MLP neurons of a small language model. Each row is named by its layer, matrix (gate and up: input weights; down: output weights) and neuron, and shows model dimensions 0-95. Each number is 500 + 40 x the weight over its row's rms, rounded and kept within 0 to 999. Numbers have three digits each. A neuron's up and down rows have the sign that makes its largest values positive.
After each neuron's rows, "fires on" lists the tokens most often at its 100 highest values on Wikipedia text that the model never trained on; "fires before" lists the tokens most often just after its 100 highest values on Wikipedia text that the model never trained on.

L13.gate401:480534516491471502534532574478556512502556451391494489459527485516510576548566424496513462471548542486441531448569470553455506485574538527515525481514477521517486467483483584462494543531494458478489446480446542441480478555524510474501452508583486504484404432520460477510522514550540479530
L13.up401:512512488500506452502575535469486586491509505565485436538528574531526487521404482487459495495505511496487478565483493546557506462542563553510551546361551483521488483456531531600543399494482560469516518481529530470496512525506542524456548538535557541418516525532533509488439460515472554519
L13.down401:531505457523493529492549455520577486481519486523557511489491498551525441436417528486455524527467481461478485546530505459513525533518507577512529570488537517540501500530484502527420437506552536477543525418531413580502462573451546518461559486450514539517509551469565522493513538508525435571
fires on: " |", " 14", " 18"
fires before: ";", " 0", " 7", " |", " 3"

L12.gate319:540444436516486392490476546565523476483540521453486447453490468479555473470500458512524520457496490536464530522468535478456456461440560475505529459456482563503505509489509505471493530472443465440424534481505455523475508489537466511458554518454526447468478462593545483478476576478555493492
L12.up319:518483464505487521514545490600463414556470531498521431501540419438504481487453409517459549467491476527553443459488558530591510469525491427470536564487530484483537461563487541486463500495545535464456521430536431479414466499481501405493473435479544476529477506441481518443493576506549451492
L12.down319:533486479521504344495615482514475514450456478513483559492589492467458501463534492520477461568528442497519528438559506494549492446500538492457544554472530432537536519468453439551499509496427531486470550547522441472435467486487494483542538453481517582518489465496512360478440524464500531528
fires on: "\n"
fires before: "\n", "|", "In", "Best", "To"

L6.gate550:466441524493519535482529466547484548526526500479436381560528496521384465517564513527513483464483407503507453504511541486437539468522506485478471545547471538494522495509593573485514496535448479476476536498528541373518487541565519534511456471559455562524486534542474498552548507518538421509
L6.up550:555523535460513443452496463508511520495519478468470419587499524427526563553521504459498516522492510519568536525534487478490548467497421550488479490563499527485531491537485535562446462499459494487498589496494498453556565471544457518472520468569465535469501474454514436428488504494446602569
L6.down550:481538538451476537502451500508480521493573430442493416558466499553431537554526492540520522472520508510507466497482511474516558468535457461513528531457495510431554503519528495457423517471488538542548509562551482471477526491505525424465519492497441554521504494486464494454473520544460505555
fires on: " |", ";", " of", " League", " to"
fires before: " ", " —", " One", " 0", " League"

L2.gate28:455544513495482413517476589527472482535501479545466572532562473503456560473505492528554532440544519550495519489526433550534521525553585493537496572500466528506512497480471512567456474501523502508484535457524492479525479533527500589530456533593493490565481551440458535563507469561524542423
L2.up28:479556515463518440490504620514505528502512541504488539495496472532466578448592458481551533445512511489431507541570407595504464497516569514511484524495517558491503469516511523552479492492462466467432486378454530481546508516487522577537481535510491527510495580477488483508492507524521529490
L2.down28:455539522408476490542505533481431495521479494574494569513551491428496555538513480522511534474545508533482583530559455554545527491506433510475478519474461451531493528517487524525521493477568545486452505439506507469465525524498449549404459501542497498571501579502482459504505423532527581506
fires on: " New", " mid"
fires before: " York", " Zealand", " Caledonia", "-"

L13.gate297:473449474525575452462529524519576431603487458487519515469531497500481563528503547509503531531490572551468368383513552446529479523559542543498450502509455494485538518448505539505495518477546470498459468536497442609481446503540502507481461483549506478477538555547533388495509493484495482432
L13.up297:551483533520482492605487465516514518498519552469515564500405448540474553467480497547513495552466470501485547456434442541546561505474505543558504574497456442487506467512479403529469564460502480477500497588466479500518550481509539536495503483488437410567520512512521522482442588481532441532
L13.down297:489554451505534489507499553540453462487484506480423541458484526476573508490527486513489510490497573519477468551547492546509432558462515408456528507527529495601458544506526496489549535455537425464494497411469543526578485556563529494427488489521567541448448381464462530504477549498534499443
fires on: "|", " |", ";", " February", " to", " –"
fires before: " 13", " 12", " 16", " 15", " 14", " 18"

L4.gate117:438454466631496510499511463482495466490591531552503547477523472483549471544507553526584522492429531534520604564455495587521477514469501531562457473443476493482496467537468553531504458450519445480581535499505470543527452465525469466507413510520536538497508465461534478545553470474497480503
L4.up117:467492504548514513567474506478508463492581461522524458554513481425471523514544494526452498505433532451515514560493484507473538526552492571529518495485451509535501415473480500522553455501548428506536496556448471507574502453553412475497439482564476500489528469532557479491624422479546512541
L4.down117:536520501486522508500445607527576490526519537526516562512470529489473450489538506487575503517544460504469525520536519484544472415457470525487439509510581481478481568522451464534458506488516529525448463442504511545521443477445519516508476469525393572567505460484557498554569434488485454431
fires on: "'", "s"
fires before: "s"

L13.gate41:447459484506517566475548523488432470570598571468500502482459506517479567487584544438482479475507479456463539467573536485469469474541485455510525527511507477559531524555508563498527533508459466449528528488499457569463544524461545485582525470499522542499487478521493466576558462499454485460
L13.up41:546579445551561473459423554460521533524545485510426530457475520517561521470545560484507499497471496527564493449493545554484495429502469463564548437525423497517494549501487583528497506498569545518512511527489513499462558512481522502509517486466479522446524559579507530548508548567447554426
L13.down41:471473462520422489502470535485484438508476431457491430561491469531554519560524473415516495519482546525465533535562504471488501436547472471529501463479474438514489504530508510493509469530521499535544411502536561574510439576527529499495522498458483526568521592495503501542531487514545457531
fires on: "'"
fires before: "s", "'"

L9.gate319:464489549470519515468479479594475483445520487481458504543459462504494502554544528505411540457482516476519527532457544470446468446440405540495457469450452544558569461517464418505451496438523531494509417491452551480464476451487535501477444511538503497411562539440558487452544456512535484466
L9.up319:458531577519533483490505460559519474466601423495485503473487512567477515535517484444450496479499529509545560465501603529497485498538535496518415502456539517521535566514504441577512518438471458505522474522540507511537432454497585433496514523520449453423520511481464503499509419588532453544
L9.down319:543541486546523545530494474567439581453515496527458451484442524544524469477477553443507563478507545463478489531553542459490447448459523484472510538431492506512514488441537468507515519440486557424529462514524520457465535489474525462453496401514464532488488470491548492526510518479558465478
fires on: " =", " ==", "==", "'", "===="
fires before: "\n", "s"

L2.gate168:551532548537452434465555478522508555504477451453482522497511462514458472449522533557523551484477464550539476469491449487533478507443485535536461477426446551521519579513509497494497558471456405462460464502501548484474530495492501603520483494493422595458492479484548540501463545441519492441
L2.up168:577481496500508494428491487476420525503611551410536546473508477454415497482514544444484538459504430502482456534489488469502554511515480528474503563521471542473535492445528492488439516486532504456481410468546502488486582540417455503551462480549443429458487442456491577520453564528486492504
L2.down168:525493500487548532476488496450505539509554463449509536485550482486435409487494509538448540532528438451514513537492448512498491525537518524502478516484496488515536532422467483467419541477576534430525465382516558445476526503454486552557443412488496473506510453450517547534470532585543517493
fires on: "\n"
fires before: "\n", "==", "The", "===", "-", "In"

L6.gate225:436519464532596552550537475489461443459449451478488530473530565537504495469518612544438455454519517496543498411528529428523462516485477453499515497471486454502548520507519460480579473484510516560461423463494430495469479545561552541447573535506472505438493486444481498450573454552521431512
L6.up225:441494514487513496537492530559480488508463474462445465510512434574468448532501497569448455497491445440533455460479547475455432488571489488481497519500492569521447514578529531497562597447522480464494479521464501502530529574490461596525513532507453496533513518574537582470586573445494430500
L6.down225:515476551517572449563497508507452529516479521494494491534513579426426523462442497489449478537497538437511504507485442430535553489512429550512526453492518509496457492412480435483512461498428537442514499489491560463553525465512544491498481538510585521493478548438532502511563453562451487476
fires on: " ==", "==", " ==="
fires before: "\n"

L9.gate411:506454459485473497474474533477513511549413505533437500484531466504576431536460513505544533419495497487486443473520522466461501527531471570499526423468536590513568513548469508441463455460444473479518529533521580449560463498498499451507550453464526410500515563458489559544506538499505462472
L9.up411:517479524457502508443491483516435454427582451532522471514569443485600580553547484547471495500501496520481578502518541493547518519571463500522491490495455523543501564518505529559476513460488581516484449443432523469464504492462497568495481528494551482579539552504550495506490515467491492488
L9.down411:555470486536438470505549542511443461536534539524520471578510499440437490496490562543466470493520448534529563577535536485536525513561512557441546459500481441535533498545466493523481514454435495469449477489432511516506527554549522562523447519480551535501473567595474508463540519590492497500
fires on: "\n", "'", ";", ":", "stan"
fires before: "|", " UTC", "t", "bul"

L13.gate373:497569501517513534513458516522519492505524485420413475438520520537516439487554444521469517555408474527461526556510445474496562516525505541520518484441476516482504485519528512484456525525513533509493500545512501504506506523531534433471477540456517497506574487475621582523477540410465453537
L13.up373:431549455441517475529539490462579515469553503447527517471483483422444522442466484485460465477532550483523497453521524488435467464456496526515534490469519519455446462546518529520544448572440505478545521502492523551443528529516551521563447480498509529480445545431496469489425492500518468547
L13.down373:470492505574511481552571502515508537506577496474477514533485468505514556470463411521528532508548525486551540488564520578521472540507540507486469507517448486528495544447496535515494553479491548549536496536473482427462478543438562470487498534475522446488471488498546544423536511485506443542
fires on: " |", " /", "|"
fires before: " 0", " 7", " 1", " 2", " 14", " 3"

L9.gate242:607450473559466463523526467508518469558483461470523486543500503453484592499469523555444536461457444482488489486534562496545508467554480511502517540513518553548474543481520543487521468441557538475454454528511570516456584548464470504462574514482459464509572553540536473560507537579448467475
L9.up242:462464501440585544515501488486571478466448480481612497477482503409523494576540548470488551462472467467547560539531501531428612455476471501461499562499508478503520519542456547586504541497543465448509464513525548508452486509530495499492563450462472475487481446549607538498507473488509415510
L9.down242:485416441538492506488527434470438512593525532481564427567495502545518498518467471506499458532517510472560442443470495547517476531545488541516544527488478574503546479568543457552516506507583526517468477608484501510562557544468581555499463460529521494487558452595537565496467527525488470499
fires on: "s", "\n", " appearances", "Career", " career"
fires before: "==", " ==", "|", " in", " for", "s"

L8.gate602:555505543546525513486514544432456527481494493502473498490525525517517450514429501518505460482522551485551539541475559474502452522500526443523464509547464488530546463475538490565469505549493550555467485488405467548523478597469555530475434506515509510447560545579492437469508511455489490527
L8.up602:433504517510504469527483495479518493566501508490515508467532464445468369497536548519463526583532482519430539504465552465491470489465524448568508375462499515520545472488394518507460464467446501498518537405490477566495499494494523427511513490503514501469571497511488431476481455507487478504
L8.down602:537470434478585421471463487474463566463490519499498422518457494457478559516476460483505498470493512469565467439561510458502549524498459506505515492444520471539497511465545510466530483468483519456510516492514494493547492437492520475530456433470495500498411463503641489618474542542497511509
fires on: ".", "\n", " |"
fires before: "\n", " The", " In"

L6.gate135:495494495478581442450525477469582488491546542490436475450416533476525484523586519477506529527518558505498505534515467507472392554464504565542504489467546386568499462497483515556555526504542583452552539554522518506500537440508563409482492465441531497514422543444477481478483510484465526518
L6.up135:458485500486516501525484504554423423467539494532518527469529502481506515487500603469483539515480503479508484506416602486474519506532563483536454485478490489627458513516470516437454482476497541467505462486482519470535471518493493553539519497429416569531497505505595429561490511523583484451
L6.down135:551517593464475534533460493554504419450500452406505520490565477530498468498539452513457535430485462398511471518527501519459546424541482496544481534541488480410513472498506471424540521521439496498458507508513560479494492472558489517503550495542456492558515470532483566484514543519417468486
fires on: "'"
fires before: "s", "t"

L6.gate147:462507553449521498457447546488515454470446452481444477593498495516501481553531476551517498535488630477532473429567505514456562509485454511477543532518525464489527517485496501479566550468531445477551487501557460517537524546516517490494468545524486538407547495536475482472532483516418487532
L6.up147:495520495472532492522464477497475451501482484482538429521531501543463419505540474478471504504468586515485484519506486588509461482552487503547497523503475496538451500517484465471537534473555466454563486501503506493518530460522445479530511596488456540515480510477508593531507561469469568548
L6.down147:515500492536476469479522495547479512514495548503514404532519523508511482541587374461529498516535473440464467504463484508537453553452497478546443510498582563595490452558551528487503471503513540440527487448573510515521505461472474538555467548450588527441459506475525492467521569509505491490
fires on: " |"
fires before: "\n", " %", " 0", " ±%", " Goals", " Apps"

L6.gate364:482516499497472499503434449500514480504493502482387538438495468514480477464523519435460575429478481515414500506508491481483537499443553513554427560501491539515540429577476471504501521455461438557573457484482383495508489482576551514506488606479538556441539482525486515556465523505500500516
L6.up364:451500479616554484475548511497462531448471526450533494512426575511571472535560480513550522533459513459542542428503532518519513500513537492498452473420500488469548447495465479406567503525486533382511494510473520477556478472493531473488481515506422502498432466468486495511553510503529484475
L6.down364:489504531498484479514481515456492486461526525487439517489524552486505425464471445454448526480508507457458449512513489550490455486504508471482411553437418546599503517544417466505467460533450424472452542505502506505458533486450520449563542537480563482433544544470493484574502530436490436483
fires on: "'", "---|---|---|---|"
fires before: "s", "t", "\n"

L8.gate376:470437541533479496500527446509467524446527516506485488525462523511493522494577545483566504513558495469499495479497533443510494576499564592463506466513484534447440546522524504427483535510518473484528544491498549470550523573462534438487494498505513488515516464538494454514535516469460482549
L8.up376:501532452508452442534469520423490521488548482470460558496503476502501477445530554492452566483531543457481489513497500438455477552536540475540498489489550550455498482513486571455595508449441453499438497459415561557489497459467523457482519449495510541527534460529497509494536531484502473606
L8.down376:526476534496471505514483574449509518450511449520521525412527485555538492475517505447473515496486521445507474460490474428546433530509504434497492483466475540486456556519478599479479560486534495531564450521524547513521472528510401462465482484507563496450509491568402477461525571513472484605
fires on: "---|---|---|---|", "|---|---|", "|---|---|---|", "|---|", " result"
fires before: "---|---|---|---|", "\n"

L13.gate637:500433575530490532491524458514559482519510547541454561492510518473507543432574440513432514511488516558452481480556547512474537509496556533535443468574520400540504544546487468483501566549503548452434413569424446540512446486507529528474463492495477514502468554539537520553476501481459485493
L13.up637:437472531497487449486488471502460453533454571475498550471475472477512482472540567453453494496527472464508447508438465518426531542432557446475485456495479433487517502592478553536438551492485516490519437552473506541443549495446527503532482489519511463548542496431496458552438462427520383540
L13.down637:551570466509493513465461521521428529513476465544520494529531511585518599556519533498545490448414488438509545473509520472497562558446527519489492549417542534472518433504453489534484512471536501411538493473510546497512518495538502465514510585437458466520448500475500516555501516462545556476
fires on: "|", " |", ";", "-", " March", " February"
fires before: " 6", " 4", " 7", " 9", " 12", " 3"

L4.gate282:496513523500478576554522514541551457476532544481400579456477547462555511483533520507547551533499492519547515459512507523513485463575492452490498475486573460398490454588501546541459488457542531499507470510497551498462518535521556477481449482562500523520524459467445466520555514520514530480
L4.up282:469463509533513503489513504490499518543526519496561512560468445545483529522471487555512464475492437411441473490482433456516570464432536472518460492533470485548493502527485490502519503517519449426501505500552499516574489535474404553550490501461532461502508556470506463560552533522501398466
L4.down282:445467476533470474457459469415514507474523485489500519456490583514467486461399508433499512455499542582498540533538512507488443539521506539526544497437458480495470422476455556503573556489493565524487465513450510526524488446508545454517501478537497438455533492461522503572472483494520503514
fires on: "'", "’"
fires before: "s"

L7.gate386:446519567520536515523557583455489430483486442522454486476494440502428515472451508588508508455451537440450455512511479568458505448487498516547478486462556509535514458447467555531523459433513436532478468523496542464498507534463558513502552498445515565483524508510561489512486486525467495488
L7.up386:545580500530541519403573468492569546482461481453406488522470529523494572502493511527520527488504517498535465445454494484521468574506470518471486557467521572514479553468568478503458479481531450496550508506506499544527478491455483519505529521596564505465482519548521445443460524481533453467
L7.down386:532508422536444497507509442481496462574490435413475529554487523491455591471447573440520535555485491486510495534521468445485462439508526501525527477459489441553468537489502549526504470443617541449490461517498489468482499546482523564502511580430528433504459561506471410451535476542506535524
fires on: " |", " 2", " 0", " 1", " 3"
fires before: " |", " 0", " 1", "+4"

L13.gate294:537500522529516525480516429509507548472579514516572470515530513548470508483593582474534503485506472497513479504461497418601477505466523471468509540474575532464528457511487453538460424505537536418473443459515443476457463501499514442449476513425522452462433479548414509527490541471486523577
L13.up294:515526442474594505536515489534448475458481529501555600491541479555490481434464507507451458484517585559539408569512463469493511536576584449521514490487492575473531555559507512531511492432468445458484485485531517524442513531582524419475562497456462528514463497478531528496516531514452530479
L13.down294:559444470559517465549527490496520501525482537525441553455433482454531397415473546527588567532516514467433537474475488508547449511571508468427520483508429487537512562538491432518527511471558468495536537602497489456466560487523492455510497462476533492463547583480453447447499508553486491542
fires on: "---|---|---|---|", "|---|---|", "|---|", "|---|---|---|", "\n"
fires before: "---|---|---|---|", "\n"

L8.gate574:538399507449477580551508457520559507466555499518506468512492436500559468448516525488522479453504576463497493582576443454459533489502467493562431477431459487479548502495445545523529529514563565515488463525494444533430616518556566494529486559559522555486533495498443460522501472523472489522
L8.up574:510448474543508504591567498533442498509483464558478466432506475506508434516466479538462452466499547480473533490465493475503557518485462540487415481471526523491489414500485538533412506430531573570437501510523567486476503535492468516471486560518568469501629465495496446554487554523486479546
L8.down574:489394523521493511448486482491520480484517498527450540492522508479478542580544529526486450461457462534459603466553452498443517483501446481499537458492461451564531435563461417442448502495508521552412493487461491451476484538525502438479571482481501513524518454535435511544540505522485545479
fires on: "'", "\n", " (", ";", "."
fires before: "s", "|", "t", "-"

L5.gate128:466476504509545443513535458523492475516554523484423426580481493550548516441471458550487424475461452521524552548548497484445506543483561545458486514528462513548543489461514505462574510506539445570478464529508433530417521499500505515457435525533533529420476511442537529447534509445442480461
L5.up128:483493561440531497565563428490506444462482423496522529511449478449475467515556505569448521495546488497478424503463456454521483443488451492489468464532584508468537506549514478503568568471516513566580463534568573512507450514436522542509510510467554518534504497528445525520437498441535536514
L5.down128:534413483560534444525548486554486515497519550486487449405500490520490461473469482531518513431500568542547518533560521521580555587472506501443536538558409496536478483490556552512560512471490513467484508477441444512490578492558482476476547537538508494489457567462585438452550529498492453540
fires on: "==", "==="
fires before: "\n"

L4.gate155:476465427505502506503469461449464518454520494511502568501494535517549544454496446456474509494475532507470525494477479417453457491531524475577517443433503582491472472508516469467537490475437465454519438489466530426473537496575518501505487500516469473453478494488446512581484520484486494566
L4.up155:553465469500445478489466520346421535511505509479548500486489528583576515455494484522472574563484574535513517513522532481506526525465477441568500505518488573511476518475458461544504501481500452533535469566482501446468566447472521481562452488491514413497532515499513510455461553571532489535
L4.down155:505476531499503543418518527439477551453470521530492446467542509541526546513442444504517498608528559475548477430432515525476523524453543499537485515550502511554540487472510471528522563487520500496560487483524449528517483472464490525533567484526486462519558468472515501487536474529516477497
fires on: "---|---|---|---|", " Time", " a", " an", "\n"
fires before: "\n", "---|---|---|---|", " zone"

L4.gate80:503559449562510483612538519521548478537533503447521550545409488518564504530474555599425489438463533475536436508439498497534509525477548545506514506491451450458492512509491492504514515454553556541501454534480497547519460548477484511461515531538488508498419474493422467486527477472456397532
L4.up80:419503506501503515509525558494496441440452501550435528552517526479518499540541487475502479485502537387469482538523497472441456449441422508487489452461470552556527469558505511512573469502524492485513535479482559539472481535477449424418525526542465552452477575494555454498500449511523496495
L4.down80:522566486476429542545507515543431512513444504516447574477516496520497521586532458540445526470517489484506529519468451481427473379475457518453444494554475567515494429546410433473501529488405500500457523508459523563535488473519454467526493483483527561457458502501504459534519426441488498493
fires on: "'", "’"
fires before: "s"

L13.gate275:535477519503513475458502485508484501525542525513396562439561520480522403561551534504473607531490558386526531518531458508476487474518483404500557480467601536549512517488496486503472528439538515504494535536558489505408436519521465466470533536478514492487507571494539470508483470510507417516
L13.up275:571576481519554431516513503554560486510479535527415531456491523475541549479539552451512525509511470436497512462511488503477485457474525506482583487518516549485506564527436416451527445483447474545573474550506461442582484506511482498490529529498499469510475445516442492564527468484468501602
L13.down275:497506520486456499455514542382435493435517548488531506483515450449502488472483516503382500567500473551538512514463509563574510521498500491553519494517499522446461442467521488477508514454483468544478467462518469506518547534461458449500510571510364482520529429519498501473568495471492506477
fires on: "'"
fires before: "s"

L6.gate202:503550567439474402535487508545584523461487548507457486559488490474524491477533500546515479558549495589509493467435458483491513498415548486500553517511534525439553553525534471486489478508496500423596512467503437516431518517549484495513511478517513521512449547488403521503484642533428468510
L6.up202:525476439541511522452558564517494481514449580439470500444572483548489497494533524505482551495567513504475459543545483502436493513557496466437544465448436523507478523510529483492564505477475537543482538451519540459452461515529466504544561454523454448445473425486508498492572505440531498496
L6.down202:492517583529485478472563529462458488432469565558483486572484505507545503445469541498590477516508537526407514535457405488474581459484559486535552588497483560506475496555523531504468479560492544427461498471462506538472434519403569502558517462527533491451527545558464541450465513524466452544
fires on: "\n"
fires before: "==", "In", "===", "He"

L6.gate159:549519503510456497462551501506509462543483516500576547517504532587522449470468576470499538539496408463484474456548574494517390511477498418511508464478571568565465494527493549521450376456493456448508595478499467447537531503498521483472435526527524630457566492458503533493511455527517530511
L6.up159:527551523536382534395533473525473531540538483502562498526507443491600512525481455479584533537465516427487506460549513518421524520461584509479508458528504433476497503505477524537503515535433505463512589460480488486499451526529526562535481525559462508494457518434506507499446466551448433441
L6.down159:540454540502440512506597527484454557498434501503543513511544552484505436574412584505535503480532525493526473540527464455467512561514516508535493492570550426525528436520488493492501490507489506519537534468552492550463447535493492454551377501519497543499506545423583555565520448511442474508
fires on: " 2018,", " 2025,", " 2016,", " 2020,", " 2017,", " 2023,"
fires before: " the", " he", " she", " it", " a", " Jia"

L12.gate46:519436496491509498445439490519422453536523556451387442506446529532489500497511503475499511488444471501495509505480480486492500540469399510537436512507463487474548509582483521454514581548503408490495454498535519454466502543444456400498476418481443452582469456474461477520550448506460493476
L12.up46:516518476498484510514487499543437493550442462479495602433506533488491502516489551448560556472467508417530455489459523425529449442554490508531473482435516479407595545486519504513493516466577474527590605492544527551476490559487441444458485507499446515557475515502516524486548495569512494513
L12.down46:475485470498522561527576466431442583560501589487522509479399476537474423468521467482490490525464538512468513461484528430430469509519560533492473522525509494530513537483495479488514439483422482550460491523463439551420492533409513487544514420506505469574534520502455534543416461533538471488
fires on: "'"
fires before: "s"

L5.gate578:425459530518549463465443471572475469520523457558475463573478517516492470485544472494456520455499534503487551488497521470496516484508540534453520484480476603447476528423477566495494511483422409512559509523541469478500524507474473542471489499467476536456515490525485444524490485531544578550
L5.up578:413487520455470482420567467532525579508596506520435557522502575512512529437459486495509505559527501522518444505476536482495454479526450493510427521441553473526523565508551521474537538463496444469496470409532454517409488549515521544528459573498512505461453585477490546497451555513465503564
L5.down578:508548487440494461540491491562498412458449557432476544460577477472433487481491523510531520497452470553460448502473477495472523479518600514512495466389434561488488525491469475458483474510533519473484455488538549458485600508547534526474470469521532478482560505536502501423509450477484507440
fires on: " |", ";", "---|---|---|---|"
fires before: " —", "\n", " ", " 0"

L4.gate625:562517491472420497480500537547535490476498533528465495471523533440522520483517518449509496485440496463459516536491516488413482501551561512562457535422446500512518449500538482511507567466485518474452560523537442591526517504508441525501411412552482533499524505572458392422468538464519513495
L4.up625:505492453548495449403458510566512428560507551499492507511538481472493494473443532522538463531483540471546466479509436496486483514473515535538412519506490493531491496457542589461586568438498535479499480520512526487505546515377487456526489475546501474486573467453499529478521526452509514535
L4.down625:512540492519503512475482530499455539541524514435512520511477534448462465457554562445393526420524495434487529452559474445471508534509553500512516481508438471478549520477532511492486528467473525526545513462577472531486583487474485547561448490512478452524530434480528484405459539525494487517
fires on: "---|---|---|---|", "'", " other", " J"
fires before: "\n", "---|---|---|---|", "."

L5.gate203:528492517467551484514437513524422490478480515499522526508465475488482500563482474493538510447513490515508445550473484475538539470514468541454469485584400494484516509541538528446489509489487474532451513516502495563443476535412451516454410485492541564517539477523528437515533476529560559553
L5.up203:537523494530519530468559434464474438513483450496528578487405457535513468508500546496445438484464486454545541518468550473499478485611540468563567492484571514564538553528515452443523481573526421505542464474554500483463545517542561482474468505440526514512536456480519491573453537487494436560
L5.down203:493465483592445499480550473508496466501476542519526508469451522499514441505542518515516471547484464492464552547455530516446543573489555534513505520465546479560497558471470495556494445530559513534501449463531474528542459459530546553526555446459452530453516520463494547539524479517456446515
fires on: " |", " and", "."
fires before: "\n", " ", " temp", " AL", " M"

L6.gate194:527530464506459531518453500473519478561498551447464501530486516570484567476554530486479530469447465443486546457510496559497587487458463527464438477457438503526550505540474527485464509440461640493509454580459520527459447579551444508555519488526500531472486447554500526494569524509548476484
L6.up194:558495494513538444464460463552498475522483482469368464482501428600481495548456497481468525521541573512494541517479524515502492486547513538478529455485436509520511433557506478495536545530521502515585498565491560493456471459525421536504511444504542513484483446559428464484451529419532481491
L6.down194:524483471466507507505538582525518544509488513552525463486439488430527483515522508546430529557514463473531523495506450502497513507483490516538518539510520507590523510520424397507555502470416534490402508521510489537523528632514465481529511523470454487451480502489497512500547484473443495480
fires on: "'", " |", "’", "er"
fires before: "s"

L5.gate563:541471508519514506507474515556449546475498433464456459484476437515484511525459502526490461404500520474499513521466510531513450479502472506472447509481533475469504480517485505512550382540534559422485501543458546413510507451514502496463495506543513513501504497457432442502519502497482378440
L5.up563:546448520498535427543457506444487562497510478533528445501496531472438458470550504531522514467452515432469553471469524531471524495514482466532466527575533458581540484491510495442532579501580515521463504521504551501536488473478501465467501498488549465523566504393509518540465477545584400481
L5.down563:405511509532521536500516498533459416517504521560506575503474548465493549515482488523502506559507457553496516513494534463534475532474445511512554480512522527512481508521452512544468499531441536528570474476463482520455464535471457478456532517490469490589424456525582544531425511463499568497
fires on: "'", "s"
fires before: "s"

L13.gate563:554498475466456508498480493407478528479520487487543514488502438484528493515456469519564452517500455507471453450482473496485498388593429592456462502508494532473503573454502574416503554567498485431494546491513514493455524506525504513457474519505517611504432568431463444610463515445506523536
L13.up563:487452496488466538497513430427550511455531456475534468473464522500476470495459472597497476574505532471508530505427525536502512434453572496502503526531581467532515498471601441462499508545413489540497530551526464498458408488487467515579456496456479575498515506426460539476428487496453469474
L13.down563:558513548451513530522502518462456508480498504505483556571531487501485457533525529468457515454479503478499434600469488409450446389483540516522481479554450566455436534524483517438475470519477476487554443519466452485567438546457449550505602461480496538476533482549482496462418461462520475506
fires on: " |", "|"
fires before: " 4", " 5", " 2", " 1", " 46"